config.yaml
n_head: 2
activation: "swiglu"
qk_norm: false
attn_scale: 0.125
parallel_block: false
init_std_o: 0.0
lr: 0.0125
lr_mult_o: 1.5
beta1: 0.95
train_tokens: 233500000
dataset: "wikipedia_en"
MLP neurons of a small language model. Each row is named by its layer, matrix (gate and up: input weights; down: output weights) and neuron, and shows model dimensions 0-159. Each number is 500 + 25 x the weight over its row's rms, rounded and kept within 0 to 999. Numbers have three digits each. A neuron's up and down rows have the sign that makes its largest values positive.
After each neuron's rows, "fires after" lists the tokens most often just before its 100 highest values on Wikipedia text that the model never trained on.

L4.gate250:524479502526484474501496456547492487446547452490500547490504534495533512487483454472498530479486483466471485469466486537510489485466505477445541577504514519496490508521466464495519477514493517487506542507532500469521519497507476482462502536469533474518536506526500491487508535469505484525532447542523511479490494489495455476504519526513497496474463519465508498511544520509514566530511469507488506514479463487508520535504534504471504456515512491494494532528512505500499509508512505
L4.up250:468530523508548488497495494459505472511538481488464478480476488507548453509510519514515500504478570462458481484477489483482511529498454515524525514508457537507478490493501530507478520541507534448481486507527507473535505506505509530517543506493529491466496488499492575502495493475492518492521457514528516534561495495518505496525499522448479525506478567496511485548507522499485484468528488520516516535502484504477566538497484499473505471512497517517516519510481511489543508507507472
L4.down250:492516451533490470511486537516493529525527519483518503499502519485474475515516480507523498505489427525469500557493513501526446451466503495514480527491557445507485528462484525496502474452541525497515501477531482524522475502449486509472556514542507471496520507501508497501490480559501498531480521457506514488496526515466530489486492463488499502532490519531514527488495469497509521495503498493489499495508533512542474491490470509533511466505444511523454453503565486490487506489502512
fires after: "ba", "li", " dis", " mo", " fa"

L13.gate20:462556522501496495501488441462484498552471498502468486518511510476521536512547504490452523485482494502530537495453464493500459545500484446461505506450526508475492492498520503519523496462516482560524482481541503501492504526527488473514499530477513486517517503471507424480507488478526474478480528489504518484483449443505466496508480506496480511489485504492493494531539506544525483513505532522516512485503512521467488443525509507488518485497491525526505463504508478502507440506492466
L13.up20:541496541499487534486492494517494533494499520469508476490517498488470505501482511516481556524458486499522545458510511480492532521473476494476542520496487478529568496487510530502498512445497497526506499507517442483523495559492507506481529499466483472495570525511503469490508498521534516479543462507511478484486517497535517526515568491482473445524489527495475449527528458488509457499492486487521461514513484518543510517501508513503482472512523530506543536526516501493529508495464507
L13.down20:505515468517474479557479521468486507508552489490511493456479500526502483495518502493470488525514499497476513479514485468518526467484470513538503523470519506527537490487496507531504546495446509508532465515562455516527525483428489510496484515484480499468522506494498539481487490534573473503492525494501520517465478463480522476495518472477516484507509514516517553482530460511548482528475503480523459512479443497549470528527537480515495524483499489525477486514532528497486483525499492
fires after: " ", " E", " in"

L5.gate158:489551481503540484508520514485526521510522520528509485492526539511511452483495528492548506556515488508463520526527508516502498500483521520483551485497517501526503465500552448473506505473514539497455518465459513489552543537536504529446477513486511518493438489519539478487483483475507466480506515485548505515511527518439522489527488481495514526525533532514518507506496498493549535519516513500502472521531512486516520485519508484497486514519494467525549511489473506466484477485451486
L5.up158:485505508492534547475522491524528439505512515504445482516506507524569521504469478526515557535524506505476485554503493487524508546467505490486524498548489509499510499502544469506522514498535510497488477448477509509478511530513545513466466499483493530525507503512451522483487533481498475474482509522511486532487517519518458496503514460480497527498512481515506531500487463467514503488495502527518493573491495441476515521495532519520504533514506525463487495515483509487491497453434535
L5.down158:504552452474527489462521535499548520475503507518506524529490508496481514438494528469514500535518507496538521512499532511479515497531496509531504498514481489537501533494545484473530504462489540478519549469495457502535486519514493509468517531520487522482534512530493470494545474508473508503456520504500517510495505514468544489505451522468476516524550499542487518531512471538516524511477484512485528500531511475544540524452494509558489472523473528439513515512504511513503484505521491
fires after: " f", " co", " di", " sp", " b"

L8.gate380:523504457482480523519506480484441517482482532523468563522495446514492464526496515485520446488500491494497536489533500478465518483515523484475493511483508518497532454489515486515477520545515508496485498524499479487516450513459526513484532492514490549530484525526505495507509489514480458474496521517527497467501504509482521500518472537532538539481526502544507549485544481462510489495512489532487498472501479522536519488495473499491495477592537485537521461472534474496486491519470506
L8.up380:485508468494518483511486559527481510533519544507492498550492510504526510502489495488522484480500481463454486487537473519486492502482463490521533500504530528478527548531460519490491488471492504490472511516510474524494506507483512485482483527492489598506451520498487521492521438481477504522459480454521494516546478485533518489512508498505498474516463552534503543466482510471514524492506532514500496480520482496502520520484480524480460439503539458536489465509527501482522461533499497
L8.down380:485521499492455489502452519501545518504566503528585480508507503484531526445486471435494504518520492477455513479463480452469460496506470535507508490532529513495481513522536512470546449487494502526500468491499502494475495478485489464523476525482494468478504488520495529470492498485488486500460506511495479484499469477522494504503480476502530515503493507508501491512530488520478543503573535480518469498529562499509505459532474495486487513522509537489513515509516531495532493467500471
fires after: "s", "es", "is"

L12.gate430:487549500509504510496508496526491519543487501466513528520500522514517495533504526463489461530459494507493480470528477457517502514489511496487472541472490509540494528512511510495510535488530469483462506541517494504514498511450490492489521440480491512484488547458532460529514516516527515509484481487502493502492505442532526476515504526530506543522517492568488529518518505532485540480446517509508542490465498547496440518451460526500456515461522479487489475490510497511505505489518452
L12.up430:468528516503512519541492513508446434540521495480465478531521517493474552516540498493541493498486470506451478541495505538522535480502513502502501532506499489492499542477463478460503497496504520506530491486470474534500498557486515478472474485500536482500489487473549481534521498523519485487502474480483476507523486483499552502506537493526459521509539541483506479513535542504460500475526523500519476469483484457493519510472482492485505507492472480546529524524541502533529544548497505
L12.down430:510560477475504532516506515506498537485518514487484461471487487518565481463494494524488499412527514497494506539542487540506512512503523455522494511437541491477480522441467474492504518522463471516483493526451500518512476481509542496557490494473460475499490499502484504468503529504493485485513488486488518519492487525527501489504523479491495498551484504467482481459527463523464510475536525487504501510484506510483528467448481504475493502499469497480511494490514446542491483486539513
fires after: "s", "-", "app", " /", "l"

L6.gate133:520520451498498516496505485485484500471515520514490482514520498487496501509547553515474505484487488523506471526517491494510499518537540529483523524418497534541495484473554454526489504495507480508513537525519485473502440556502540551481530509506477555490512513489517524489460444477502523499511471517493485482532495508513505528499569512502468514522452462534488507519457498513490528506524479469514497473482508484494547500505511530495534518540480494507496480458529502480509541502504495
L6.up133:515455484517511520495470513473524540458493454489520483494502466559511516546510475465523507528516476513512499508530501504519508472491505505504503516465559496497470525488465509444493521456464498489496509477519535448523501516509485558434547516511553513519487496478535553470520503506470482452552479522459449521504504487487485473517500473487479517478490515493498500467511504501529479527489482512539511534515536531509520478499460485482511517500465494514542491525522496503492504499488494
L6.down133:520500480544478558495509482512528475474477507492486487518445498512513476516497513481472489495498507473534482534512513488515441488506519474501532536462471495542477502523515498511471467494530529483518531487529522479444408477535505546466558525475497490520507504518525533509497497490501512478499519474518493499501451478563528502485572512517493513520501503475500480498475517473482487495494523491524491503511476486488549494509491530462510535478522461505507496486518526462512470461503482
fires after: " F", " ", "F", " f", "ter", "f"

L6.gate111:486511506479504517498481500462476533511495468509527520496490457494469489477510520530447500510520520525511501505480505513512480482548509493508467528524495556518477486448496532518513509486486497466532455498548502488468499449528466514469565495468514524530491485478465479500524480522474536498507506534509459499476479529510498507501509480517509531560515479558493515498524491471547486509519466467502498535493443478501472460480481519501534500519485532528513467483465468565485505502490487
L6.up111:455518495507498481447527464529494475524500487513508515509430561466522477424472495532478487525486501480495511524446500479487508464467470522509529513489514490502493530525477507493490507467503504495491523494457499502485499509506510463482502464501508467481514485493499540493465476544494502576483447492467479508464494475491505487487525476486505484455492468503492504529479501492478482496547483482502463515482487491527519455478515542490520474465508480553535479545517526493483507516533513
L6.down111:551491540524496489492510506512470519510501493494491514493523513524468510511527506490526521462484470468450518507562490499474487518461504499482511503509471485511510543478501485499504480547523479513471534495489522534521486522485499538518506494533497525500494524519544503473471560514491509454505468498481531496470487515483523518554481576502494494537543524427518522512525567512458500525480487503487497507519470544515492480534507513475508510449500510468481497463494518467537477510484483
fires after: "re", " Bo", "gre", "o", "le", " bo"

L6.gate367:476516501519545476474535501505543482490496489522512471503528462520536486481462475501540513536496540490499516505500496518528540498501501521517513527493497497482498489542517471507511466509521546486486462485455543504459478499538499468492519520450479461505502483507520505484499477511545529473495489554485485514489457517479435494493447493464506485519510516519461485529518500488541501524473478518480499472484528443489490516530495537509516542552497481487463506481438470522492471518531494
L6.up367:511499490519551517526490522507512457470516519476456546496499502487491475498512472539512488480493524523496536522483512481514517480519467482452526472489449496475493544517507504473519503505497493500538472493468475518485528485546495465483500498501551515551531461520524549474546490478486498461464533469511505499527520497511479483547487544514521503455504508497487520513512518448487512510477493523502493469503473508492520514473471557509569474507510522518534476514516516456514453542518483
L6.down367:469496524454549499499515518483526523503495511502505494501526544485506486420459497552519457514517546469499494527464500491540557471559497516523527533487499479501483469529495508508527516532467530517502472528503494506480510537511495463528525470495503463516514457531524497529533479452515466505534524497486539486468522535472519468487521520471484487493493468501479544476514478475494483544484497492472507541462517499509496543498477503496473500500520489526475532481494466487476486504524492
fires after: " st", " di", " de", " ", " f", " lo"

L5.gate243:546499505465502515505484538512511493462537466500492489522466491505486507505483525484512479477540507488500461500543486465504508468524523527492469438506488511497500529512509489468538531469530505529506515514519477515518477443490512446495522551494464493521472478555450496495512494528507472511507465506507560491499543491479489477508504492523546477517497501508540503476531498533482512542504498480473461484473495488558465518524469542547487513529505478467529521479512504461467520467491513
L5.up243:515474473506509522511497496517507508465511496475490513505553497482480474504513491530535481482489491503517492556503524474535465493517504502482549514479503514522435473526479481542557531497479502547487494478507475482483483531481494500535456473503516495510512505523531506485507505488498489514507473517508509467468465492485534486549478560490481473512450512475541472522469466494452506508512473440463481475521522567515467526471472537553473499510503515490519519515485477511505506532486538
L5.down243:474490498501507538476534504521503502519494520488492484512561442500479533540505516492502484491477440488505506464497514510512479565506452482508483539530535477518526531488486462494451450502477477484526500516512502477510511486521541511487481506473514503498500514496561520526551519537530562493528533454508521462540511521477487473512475464497458515515476513505483506488517523507550521531483518542478501492509524495493538513530540497511491481497494522531504467497472487513508498534541479
fires after: "s", "th", "y", "or"

L13.gate232:442497523516523502549477533511518490481560522449490553480514525521471478539507438491469518475507529464519493520453448511574498502529501477534520483481519521509498476513495473461487510497499522473496473475491493500469503530524497532523539536499467443487481462500500479488487516500484515481465502489512503478479515494504486466511498493498485531508584520533481528494550508491500469479455534504488506453497524487496494511494521483513523505523520492503517477479493485493501479524501474
L13.up232:456514541507531494473491495481464514509474502448511520516466525503511458502532471511521523473469506498473466508521522511549501484488520527511541515534516557502551498495549488537515477531485514491552490513479470532474538489502484552514478510500519473489481525467530488479516467470493512506508457506487499484471428491516474517503454542516515486520503471506519465479504511519452502504499512531510504482541524509539491546503509490481496488544483504516529495537510481471521499551503464
L13.down232:521501520494476506516517513493483510499523490493496494530518491516504548462468503517510528431501520504503543529521508488491530507468529493505455495522522491506475502515511507495519476470552503504515479544492479490442522472497452521476484535521494510521523470507492469473445462489512487486493453463479506484468506483429518507529508530517503507480523523476467460480513486519465449519528507540483515484576517481541471490553488509476534502480497482523500502500489482496516527543464525
fires after: " ", " re", " lo", " Total", " Re"

L5.gate6:497443461467510514516484491488474499499495511501517536527539468520487487471576524532506501497496478521497506504498496461479465501493483521503548517491507498531498533502479467489511533529536537487504483477479515536513508503507519531516561497507478529514510545465475486515452520440503529474524481524469486547496500463537484456470488521515478497478526480508492512485516484517486501524477478470483533497515540472479522475526484489442501512475468541492542501524527522460454506472519498
L5.up6:520480522517495494520473496461506549443478482465493507500509484493488491499536541473464510516543513461458470521524469498503541399487485518456501519459464518493464479512522515483516493459496526509488508490496524540515534477498538494504500495490526526509524517471469494491484516506482526517497532516498548539518484474510516493507462468477495556513505503506520491471496454556536485498481495483522537505543506492462489449507503462488515482500507499490512483459526507519502475463490488
L5.down6:527529471499512476539525519502517500469467470526501495496514502523471461527510530533562491512521507515526485481454496542458505548466497513522479492478496509465527505495514546467491499471499510481537512457549478523513450519494514543487504542474514467475499465495512532486501525507491488509532467479503481471489503539495483513487489491525504490517499489518546532517518457478522536520535473527491492495508498528550519508456518527489500513551513515543510462468484525549529510553477497
fires after: "z", "ed", " O", "f", " f"

L4.gate388:486481489485497467483447503524493504436482462514540493504511525494496502510482470475514478485516535464471523551469510532489468489517483474496503481520503495513500481482530526542488527524471544486522496480552489500522529505486543509480566515477453516490513528499497492478454501508476464510466463501524487484502485483504477475484515523548522459444508480523507524492550514462523517454495480470481458464509473502490513502516452514469447487522537512504513474515536499482495522518480498
L4.up388:497511483487526496474491501516528483471511527526507480540525506539499494535518474510487489509504504473477474535552543520494515525504490494495511534497464455527452517536481489516487504499504508497466527506540493545475499479518535487489546515479438504552486503492475482473456497496488463524482482446488497563477510506518475511490465469478491534448479499479517509487535544507514538467506552470503494471468477523445467493526461494453466487505514510512510497501492473491472495509464516
L4.down388:502504486454486485513477511476492457451516471527501497449493525472527483460475551462552473499538552512487459505502532525462507492536484480521471476542498547546490491520482514535493535504511486508521526500484521490510501525455498534492533536442488511471480509501529520468511498499475468521502479515504494485531506495524510476496512494547504503479492468484480534523539521488503486498500511515517468505557486510493462544502497506470507471504508532536519524444542485511515465529513521
fires after: "s", "ro", "ra", " pro"

L12.gate67:497506484524493527473482517481492524512503534501483461499506494435503496517487512496478490538515523511510503464509497500538528537540500503486517535496508529503495525477520472486491462476511495503476454498516491481552485567494496489493513501500548502518537511489513458459531531489515521496501502530506547484501476509446515528531434514472488513540481514504469532499562523515508466488483495516490531531457510522537512451481494464489505538535509492497447488468471461524491520543532520
L12.up67:494493497490487495482496539494484473460514515540484462516484489450519533510539458469470492559485453497475509483488548502513482485540451502473521480506460548478492496499527505523515506520527461509507469471511472509492500503500490497465534518466489473465508518508482480494476510522509507536515498497516466527477468506491469483509501491490503515490437463509509494529529465463510468491549508504515474475480499517544494448492500455489458520507485522497504496455552552537493505504442515
L12.down67:515492525470469514524490466487460490500492501473486499528467478500491471552494515518507497512459477556519543447488534537481514517480447500527521539493492485513522484455465507489488516507526541528520500505538501502541522507484452485538478446515480535481483494474459442464483500511479502494520514517517509488456508510499533545496493504512447508518472499482530520514510462477460461481477488497517480513474458469500503474470506496476507502489486490509516448515497539485494435511503512
fires after: " ", " E", ",", "D", "."

L11.gate232:512509508501541492444479508537483508459523506505496522513534484502506560530469476549489472491523561468497502490482466497518520472479500483528488501474454532498491509497481513485512517489492503454501493509503481519514501522510498529488510484515455488478506529500459466536506488580460512522494488514538499482498561505498478499546524495492489495532465469509516526507497553477530507494535463515522511549468530491529462473485510507513522478457493538494489497472511540493464497518539455
L11.up232:480543454532495459519530513477540505518504484475494497471522488487528489516523515528520445492477489499490482447475480460519480496514506509497494508448519487504509523487553484460499518509495522452539495557477499489546489536515496491517492459534541544562476484515498502510491487477506517528499526494523481480541484489498517482474457542528543533478487513471481453494496492454496526515482529447514492456511513518462512487519479525514485525524481538491502507477492521496474515539524489
L11.down232:551480497502481507492466513516544498524494516469500506478502464492485506500535539489531528540490513466511516480448504468515511499524497487555439482473511500507511518494522494461478506463502500494499532512536504513473483509495471506524515495477492453509508451497445502478522508550499535474517484526553519497540542482485514482574484506508501499469492464490517458513477457474501537516512498517519526501458491488497470463516481538439470463489516485474502459484498537517508476515519508
fires after: "s", " d", "y", " f"

L4.gate172:537474538475474535525525479509575530510452534483481509545498500506520485480518511524464450523491498521512505462502488499509523502550493489540488456512483476540488487475531514452519516495529494492505515492491493487538507462522474519487481464501504498524493536513462493508517453528471492523483513504543494526503561516470490496498481522510517485504498490476482495466521483464479497480518512482465481516475448495500501457468484494543463524506466513497480448488496484470468514507456440
L4.up172:516486478478473493507490458514548504470499508432498518507474530484521517503503437500490438500519490481543490480504464476546497515515458512542481476497469489511504524507498471508491498521532523466490490483495469500511520481511476510473485456482535520481499544506482500521503485529513519533495530508523528515486486539478542477551478512508465494533504467467513509456488491458472530488482521484451444481479518463550509504464458492502445494489468482477451469494501486515505518500495492
L4.down172:515488483570479509511490518517534527484481526486556478500544526526451527497516519500511499515494495477501509471504507510446488500505486514481481486528493511484507469507465479544544504508504509519487503480523479545529534450477498503504499479533500534497461455498530513471516485474520479511539515502482518511486528466496501524522544506479502489511505463491488438481544462512501516516492476508507501529477526518500468479509574513491526558511530494493529482498545505517529461504503576
fires after: " E", " Po", " C", " Pri", " de", "C"

L13.gate119:479495455501449485458460463483496492468512494545470539514479503541535503487485517517495477517493469509485478495526498526488500488489489481476513514508522491487509476528501516502526538514479498503465515448529497552516522484519565512422515477491519539497476533506515498522504509491494476471535483521489531494489505479504479458529473515491489462491527467533506513510537520468439527499492505490508498475556510480470516476513479493558478481527526471557491481510537536467519483482509502
L13.up119:478524484493496554481476521486509506480516484467515471484463524523468484504493507480523522546477507475470485486502551507486488504440474473491499495479526499496444487530521505503509552504521506516491460465500545501515519502515499520506496513524478506444470457501524525506504536540544466503476534487517542506531556479496507509515556511517517489464541552495510471445496508491483499540531504486501506495506498495541483529502493555497565548512490516515538485512508498482493518507529485
L13.down119:495524437472537526496462507472513539476536526501517516486481521484472492479502510507477550521476517509522470490505479506515489469496468504458469503488542509510461531527516494516516523509524544528520460442459525493441509474524526478483546475516554516470483483578514549502491512522479479524479528501481484502517478524512480489507490494475512490466522509506507495493508533512490535524474474507479535494488531518528520513509455493495477481518466512564518510504540477475519522506502500
fires after: "e", "le", "s", "es", "house"

L7.gate107:492519497495529533497513520514492539501503509471519498509518490529533456561467545493523507531510495471482526492509495510508489459510524489467458517542514510478461463501493499499461555544539548511460480517504494502504497513501487499457514504506495536490479518552504459490489546504526478545477488481511476478490466504475517494499512526515478511466511506528516498534504480471515475539558489465490495485525503480522464444495467548466522482535450505539465521527509498485499506473543495
L7.up107:482524483504559494471509542516522502524479478481524513498507493554515494515493496514473520489509474460485485491510503498479504486494577456497485531526514535493480501539492505497475534513497485525494502496547504468483472544512528521447500503510502453505489499522515509593471522531529543485504458475518501464535488517514510536441520532512495447435471512478486461482518485488534516518515505486532499506482494492477470481499489488489522470519496504472501549494513487516476522477496513
L7.down107:476527512532453493525465546495476548560437448497501495451490546468517501455538534510478536545541503481486492514488474463511482478460459561480509524519527481530471509474494506481477501507498500503520506471469494466480493527464512506555455521507483520485493527476488502469510467490447505477495527508477481516524514522462483490480481509525491525490516473522497510529490499515503514520499483525541495481508515480522463501488503491472511504487492468467512516503514445520505523469507513
fires after: "\n", "fe", "d", "s"

L5.gate214:478511511519484470480468535508489509549496482516436519507465485488501546483497517535480532487493491514471488480505498497527515520496510501509514490552516517497545478460501501497538496495506506588520515485499520536527513435505508471490475540528512485535518505452519511499483521470527510482509463457489474491533535503560516508493554511490492523466499518489495478541516486479487492452509450508497506475518518540502450500467500481500533485515495479487492491506468507528526499537547461
L5.up214:505488513552491509548520529446458538558469468480477507531532504518510511533508535530470500507531499574494479552552517513542478453518510501546489476483499492531528484470532519512504480481464509500505501477519499473490489488522515526492512516476471479514496509482514504497497529495489459519526498500484488494490477516509503537480481466515521556530486520487469456538491489518492533477526502475494506487549474491476551527499492489490497464525481511494543533476505491511552477514503471
L5.down214:509487512491474523527467482488452528476517502473544497518507509498543496548533471509488445511540459492494548537479485509486485486517514532497498483477436457476511521514536512481472553539459500469513512508470440483508473542514489484487476476493519458457491505523542454467510458515481468524522504526506499488490512541456487516474501494533463511490489485510516496457530475528504512496558509487479507462483508460492540514478506521506498525505521493490523521482484505520506469490501503
fires after: "gu", "u", "vo", "vi", "ol"

L5.gate205:502517549510522510528528501533520483474475515501502505493489517493486537495464526490526472525504487522527518514500482490520463496500474501481466489518486526492520452469507485504523511508554514481518473509508480471522494513489507547528450518524472554508507502524533495505475486488497554504474485457508468486477512465489498529511518517524480500527479475499487521499463505450488487533506476468506512464461479538531456540488454537489510507455512464486488468530509490479569482423468473
L5.up205:428535499505486545509505494520529506477482484510487539502478496473490524498471494475475476516528491481463503501522494502473476493493442459481475520489508525498532488524517513512530499499512527481513462528473490523527481510507511506515484502489504518495552544509543443489519528509518532550499511451520508503466511544518500496492499458556504462490516532497564488513541510540521533489487492500489537552498463502504449545505463522505484489483516539532491497457489473461486518506502482
L5.down205:490473514546458515507491508516534510446493480512507512528493533536512522510509501479523478498517473557476494519519482504514497497438550477492526512531486525494461486487483517522491481489481464469525496461521526503514516451469491492522515501490547518472493474497544472503485521526518499471494538464487493509512543457507501525558451469491543512477515501494498496463548505451509515497472471470507535489503546518553517501516480551497528445488490484471504492499527518499511465525503503
fires after: " de", " Pa", " su", "re", "tro", "mu"

L5.gate301:520481541541524524545464483500486511508490500533509526495511466514478505519531510516483493509499499491529481494516493488514488512456486535512495478501495538521544469535467560518530475504471481531518470504530480496511483516478554532497474465503494513508507497513481496540499455517517478493550493445514482473486479476519455453478471476535483509459514487502529523507489508528539494506572520487506528563485453484513520516509533494503495498500517472507461505458463508519465472501505448
L5.up301:468522479466503511494470500485533508481488490500442494493480502544485517512501509488497472548519478502475498475515494489527499494461508520517493533515543517482463464476497528527479485532498596478517492481480481495504473506482471525461503490486486525496523459536543497487438471520489496454486475483531483499523495486490479517481450483489486499548509498503490519495525506575449496495515507517464494487479482491484451505537517475499507504478545482549480494523503437464506498513490512
L5.down301:510500526524500480540462473543489488499438498488454509492469475494429502538501505518472530478467511518482516518504485507479518536517545536512543489526510520515565454481526525488504549513508483478482501501479507516475452503487473518500510475500513534468454474520501473499501498537485527486492496468463486520497513457507471494485503486473488508521467524535494479548524547487496524512529532554502481540507458511512504463493479524495453508515509526465510480522479471529510504485524483
fires after: " as", " Di", "em", "ur", " As", "D"

L5.gate26:475515487498497495486483469495538498464502491529498504475481449510515494450451545512526490510510530497524510507485525492565496507489495480493556484496515524520512511526560503490500544518523474481472490510519456462464522474536531504456542502469477513538451507510494531493491500510516520466467532514541498512520470490500513489534510470488575535496487495451534510512499513491490485496537461492503504530474485532507460495500478493489514496487472538509527501539508499518435482526533487
L5.up26:510535528491462505490492508490501493543506477500517474518483520494526506526480548464472502519442484478513505499536526532500544478490481500461525471480502534503517459498498500508462533527470562489507516507462546505507499493478465478537497505494503507456508501461477487497498487515510472534479467503496503510487480538519459501472507534555512501494521527518537512472511463539502472463458531441499464529470476496514475465586463464497487481480496490480506528495520498488509501509506530
L5.down26:476504474498505521490486488507483457498504507489486526476510485492439534528508495485526496491512511516528538509503482521516514508544484508509473559502535475477525507456530454530473471470540474476473516473502478530525534498514504509506469507514495471481501509493542540501461512462472543455453517525526508462489484498513476463466437460512463478507512499468510471497472536495495527500521512503502510520478476452489484479440520542468533550502527526492472456480497493519480489511477494
fires after: "re", "ro", " Bo", "if", " we", "Note"

L10.gate229:471504490536520509535502505490457469491472489506485579527522483522541502507456505488490531496503483545522472471475489513534480493487484468533473476493500515498487474501445517542493469485460478509516490539530484503480489490487519546500486501483469483535517493523464472479543496475488483507490519510467495508510506520476460456483443450505500516499501495501498482504465508494543511492474474492523518474492502445523459500524506546492490503523567525512467474470460483456534522504465518
L10.up229:486465507489517471545476435492466509498475447526485497500511488505479523504485504510497478500531509477512509459503490519514476512493482514517531488525488491503487474538545476505484476534518533508505489517507477479527514465447503540475484441510480524553500502500507511501480471506502523521496519520458524506446501508521496495505443470465479532518467500494534538523458549474543465525483522546480491544540530518461535481515489471508465495486527517485495536516484504543495527538502484
L10.down229:483484518500492487542496490486495488537492544519491521492535485451482490541520503509511520555511497489508478492471532501479489513520513508478476490486540550451511504495484496484553501526515532476499491464469493468510481503544517486488504510483522509464493479524488501450559516474452524518495516517508541512527455470480475491489474478536524448565495474529510548575494487510522479497482469464491464469539518502495518494499507496543500509522539505510507499498506487498518525544493459
fires after: "-", ",", "---|---|---|---|", "|", "c", "re"

L4.gate341:480541524477517516516499510479470494482469499522438515524481482478467501466564477510481475491491477489440498486517538492534513490517461497496517516520506463504491506476507514498512514473514509491511510515511502527565490512516480460534491535539502524515480448488507489470512515468497514486462516537525498476507484451479460512445499504511466509480517468470495481469485528511501491504538547501520502430491453492484503530498483517506523420491494520479467522527504512520534470483472489
L4.up341:466520532523526565454503498491489476500516476467528548512473525532505526489489511496468495497483487448505501486545533499475525525503456466506493480505496524524505528470494481503499549511528496464505530482483490488473512473471530466555524502530455528485464528546508442481491483530495543518499511541512502502453484474472489514443524525491482520511521515530474502520504494510521480507525546463505470489492508453497554503483450541499488492498492492510489518492500468494475478485473506
L4.down341:455489524465493451504511543498496492472504458479516517501514522484532483482484468460464492494499517513551491523507492448483530467491474480475522480481535491459532510527525492473501479473555487446479530472501505544484468482488484485530517476502455512476495476514510517463466460521527528490471499505483510501502494416466516482466515478498512485509475532504516481477531501547516481518494528471518467549510471491496509492479463468508485497501471509486497540538475489472507515471484470
fires after: " ", " |", " on", " ("

L14.gate314:519486516506482496548504486501489506527496508503521543500481535465503556538514504514506468496497501506517489555507483511474521517482490458514491555460475527514505516484487527496519556500494504481468538496491508481519550480528476463487505482494524509485520536477514525485516519490554516480474509484504518534477539519526484525488565478511504507480466480492502506469481520483552486505459466449499495506514495489514462552501530533480510484500538498466522469453545463481499497548539465
L14.up314:456549489478513486510469515549470487489526491484519475477524521492473515524476511495489473467465469483500495510521455500458492550491504529503537472517491505527503518478492514518484531491542491531512503505459482539496545513463490497470520457514534538481517502508517487540512501497468477516527491523492492516518515490532506485487517535430571480483480477478492485562471515516512451518459532505499524530524506518493523510561485516493472506531525499481526524498519517492478466478474536
L14.down314:538481556476497501511489429460479485484524500502515493529462527506498544508532540533514483529472491503486465482465503516539486498509520495463468501509507529513488514515488529510468519522531541511460499507475516446541515461501446502455494509498529522492536473512516462469476439491496541516511495481480542506513515481536530484494540513484571491513500521506496546501516498530463461486503482499480478510508530477520491495515468523490470525489496472496523510490474452513509512507534503
fires after: " ", ",", "-", " c", " S", " Se"

L5.gate351:501473522499538471511509488489507482488492501540479491472545521462533510495510514514500480551550470492488501479554463489518529531489487526523535508488538531493512498499479535457495506528480557461524490473463460487524454520485544471467498500473510510499498494527515487508539499488497509483516497481479533509482514477528511452489490490486518559535468506491533520519467466519518488532557513466479476492472439512501519533490515505475507431511462481517487473486483489489496519467495525
L5.up351:483481458518516470477501497442515499466489498513506539493468522493487516496495523485439444478499494503555561456524479494493464518465524472476517499500532542501481494513514506496474548521544531462520539478507494522555525530523499512491503489466460546462458503536526492524501500515490511448500508512496509505522523537452483498497472485490492518472478486503480528495487513532499496512520466537476469459497497534512500457467488503489502457523489506486500464465461517482488492497476505
L5.down351:510525495526498535483474520556524471551498483507471498494469489480454474497522491489471517540505529502489465546516503474529481503520542523468524496524509479470515518542487473493493513516446493510496489520484498463508503545543498533545492480444483454497533520499488510515491482533483485499529512489502471433463516485483500506502512410508517527489478526490520492493490501489487476548508482500531435491491510522501539498494536493481483504463463489479515473493531507520498547503499517
fires after: " as", " De", " Di", " de"

L7.gate312:490491524546537536498543500481533470507480494518468508520519497502509466545493528522504483508575502521533541520491525475525480529516524505527526485537525495464511513510469492480527536507524495503501491482507510485510491525503499495491531465523519540475526487506486459489465491523506544471508465463488477477494484493507502509495445448514510478478527487522495517510502510539555505512516510469507488510466467513532492498483460519523460522543485458524467457557527526527541461478503473
L7.up312:507474507536527518467511490472497472466466516565541524487502487527501561506486520484492419511516497511530449496512471453493463480501503483529496497486486511505542463525509485490490504501516470538532496441503455488466541479515523496516496494515489490483538475496495492472495511493474473510521473472488516440539514488491501490525475455516506485496536522524465478512476520487573512501470475520505498490475497535462462473515493497517449506543488476533497494498501506522529496498503516
L7.down312:491471456493511492483482474505527497498521543494468541491531548482502444512506505499518481459527468558463495501525490491487505492512513509505509529507543450503516540502493497504492520500559500518502492468547477472533502477520514505461475480548494489511520473476514458492481483567500485472513490523482482493508521522526483564533476491514508497451474538492522550539492513501529464488509489480473465533490496535500479475501522494489503522554491476494489538491520521484462535527471496
fires after: " su", " de", " a", " re", " ex"